MLP neurons of a small language model. Each row is named by its layer, matrix (up: input weights) and neuron, and shows model dimensions 208-335. Each number is 128 + 24 x the weight over its row's rms, rounded and kept within 0 to 255.
Before each neuron's rows, "fires in" lists the words (lower case) most often at its 100 highest values on Wikipedia text that the model never trained on. A number after a token or word is its count.

fires in: "two" 19, "three" 16, "later" 13, "several" 8, "six" 6, "four" 5
L8.up1338 [108 149 132 175 160 129 126 146 154  83 129 122 139 105  82 116 176 168 114 100 101 175 107 140 106 131 152 112 147 123  64 133 140  99 131 162 115  78 141 119 123  91 146 131 159 119  50 122 113 141 168 116 120 115 146 131 155 160 114 168 111 113 136 120  78 115 111  76 118 105 158 101 107 109 125  92 119 146 131 113 132 112 106  86 129  68  70 122 141 154 113 143  96 168 135  93  84 107  76  93 107 142  89 145 102 125 116 124 155 107 151 142  96 151 140 119 171 135 132 125 142 156 179  88 143 157 155 150]

fires in: "railroad" 22, "railway" 10, "league" 7, "passengers" 5, "playoffs" 5, "station" 5
L4.up964 [140 140 131  80 139 119 103 120 174 119 134 136 157 148 132 109 168 115 137 143  87 118 130 138 144 127 147 136 144 181 111 152 119 109 142 129 122 161 129  98 162 171 166  86 140 122  77 114 114 172 145 143 171 125 105 126 132 149 169 133 124 135  99  98 156 103 189  82 129 103 130 146  91 103 100 125 137 150 120 110 162 102  80 108 102  91 118 130 122 141  99 146 104 138 157 155 143  83 112 132 179  95 141 165  94  89 184 119 132 144  98 118 109 135 150 105 122 153 156 137 102 159  99 114 178 130 146 134]

fires in: "as" 38, "how" 10, "though" 6, "software" 5, "because" 4
L4.up212 [123 171 131 146 110 104 113 103  90 136 154 105  99 115  99 179 112 127 122 136  61 146 139 107 119 127 130 148 139 152 125 114 142 135 130 134 156 118 105  86 158 103 112 141 118 102 128 134 136 184  89 108 109 136  90 102 163 175 115 122 109 129 134 124 112 113 123  96 160 101 147 127 122  99 118 108 171 133 173 108 131 131 143 100 125 148 115 109 136  88 146 108 139 165 123 152  87 137 125  66 146 179 103 137 122 145 111 126  94 117 164 127 164 127 103 103 153 136  86 136 140 133  99  90 150 154 179 135]

fires in: "that" 37, "which" 15, "by" 13
L4.up1236 [149 109 130 189 125 180  95 146 116 132 171 137 129 127 104 146 130  93 116 137 145 162 131 125  80 130 119 149 118 106  94 140 147 115 141  81  93 121 107 108 135 115 159 139 140 152 125 173 104 106 142 137 104 127  98 117 165 140 131 120 102 134 147 143 152 122 118 131 122  61 189 119 152 136  98 124 135  86 104 125 138 139 139 104 163 114 114 159 149 145  77  96 111 123 136 106 138 144 125 119 104 183 129 140 137 123  88 150 112 106 108 103 117 163  75 132 137 155 172 102 139 173 116 141 140 153 172  91]

fires in: "five" 13, "ten" 10, "four" 9, "three" 8, "six" 7, "eight" 6
L4.up187 [ 84  86 190 141 146 129 155 137 123  83 136 104 188 129 132 124 182 163 134 104  94 152 173 160 147 152  68 195 137 134  96 137 125 110 100 136 129  76 111 120 105  95 138 165 132 113 110 101 105 145 136 131 159 161 160 101 118 121 140 142 120 128 158 126 122 105 122  95 160 137 150 152 168 147 144 156 106 117 110 115 136 103 131 104 168 122 106 131 149 172 155 131  78 154 140 122 119 104 108 114 105 131 174 157 111 148 116 155 138 120 162 152 119 128 154 103 140 125 137 111  94 166 145  95 122 128 143 133]

fires in: "and" 67, "all" 12, "the" 7, "which" 4
L10.up1250 [174 128 164  97 142 167 114 158 107  88 174 108 134 108 132 130 118 141  99 107  91 127 112 143 134 101 120  97 139  92 112 127  91 122 175 185 145 117 113 136 145 130 100 132  75 148  81 104 126 143 130 134  98 112 138 141 134 144 127 136 126 126 114 100  79  59 123 113 148 141 114  96 129 159 167 161 114 120 137 105 147  99 112  78 185 139 111 120 136 137 136 115 149 178 100 146  80  96 114  77 134 136 102 120 140 103 109 116 162 162 139  90  96 157 103  72 129 135 142 149 161 118  78  55 178 145 103 139]

fires in: "by" 52, "with" 10, "young" 5, "david" 4, "against" 4
L10.up1213 [125  49 148 181 154 132 120 128 172 138 130 108 113 103 102 110 160 157 110 113 108  98 113 126 138 169 130 123 178 165 113 130 154 208 127 159 123 164  95  88 159 149 144 127 133 129 101 159  90 113 134  79 122 117 118 134 111 114 105 125 164 142 108 110 124 128 137 118 121 131 131 119 112 136 158 133  79 103 134 115 115 127 143 104 106  97  92 159 141 100  95  99 125 142 155 132 122 161 124 108 141 173 109 141 148 152 125 125 144 120 119 110 107 131  65 149 160 141 165 109 101  78 161 170 131 166  91  87]

fires in: "other" 21, "such" 10, "some" 9, "international" 6, "worldwide" 4, "2" 4
L8.up205 [124 132 132 156 158 124 103 174 128 111 143 126 166 133  94  93 143 122 117 118  86  92 112 140 131 122 152 138 122 128 104 122 148 153 122 142 141 141 133 130  88 137 105 123 126 130 136 133  88 142 157 157 132 157 154 133 172 150 130 147 113 124 123 136 107 133 103 126 125 122 152 163 108 112 113 136 156 139  56 110 144 123 135  98 140 112  71 152 141 122 110 120  59 145 154 141 103 117  91  71  92 164 109 163 118 110 160 101 151 123 159 123 112 126 153  82 173 149  81 126 109 121 132 129 185 143 151 115]

fires in: "and" 26, "which" 8, "now" 6, "who" 5, "sometimes" 4, "often" 4
L10.up652 [137 108 119 167 106  92 122 105 122 148 130  84 155 128 115 165 137 177 108 154  72 137 121 154 103  94 117 162  92  99 132 150 107 139 139 127 125 106  87 152 160 134 107  99 101  93 124 144 118 132 130 150 118  65 112 139 139 105  91 135 135  98 105 128  84 132 140 106 136 116 171 126 132 134 131 142 155 103 122 114 161 124 144  98 159 147 134 119 125 131  95 117 119 123 166 100 163 128  80 130  81 135 108 158 116 117 112 114 124 127 161 171 131  92 161  89 124 173 144 102 135 148  89 101 139 131 107 113]

fires in: "can" 27, "may" 12, "did" 10, "do" 9, "doctrine" 6, "does" 6
L4.up1279 [140 149 126 111 111  86 136 111 138 104 171 157 135 128 120 135 145 125 128 115 104 167 137 135 130 175 131 132 116 125 119 119 162 147 117 108 149  83 132 133 105 178 120 126 138  99 115 139 123 145  93 135 121  75 149 142 129 143 134 124 170 158 101 122 107 175 158  92 146 105 108 118 146 106 139  60 150 122 163 113 159 126 122 144 124 124 159  99 122 102 124 104 111 140 136 109 104 117 116  91 141 169 131 125 122 138 140 112 118 120 125 148 155 120 125  90 156 159 130 151 113 121 135 104 142 128 121  66]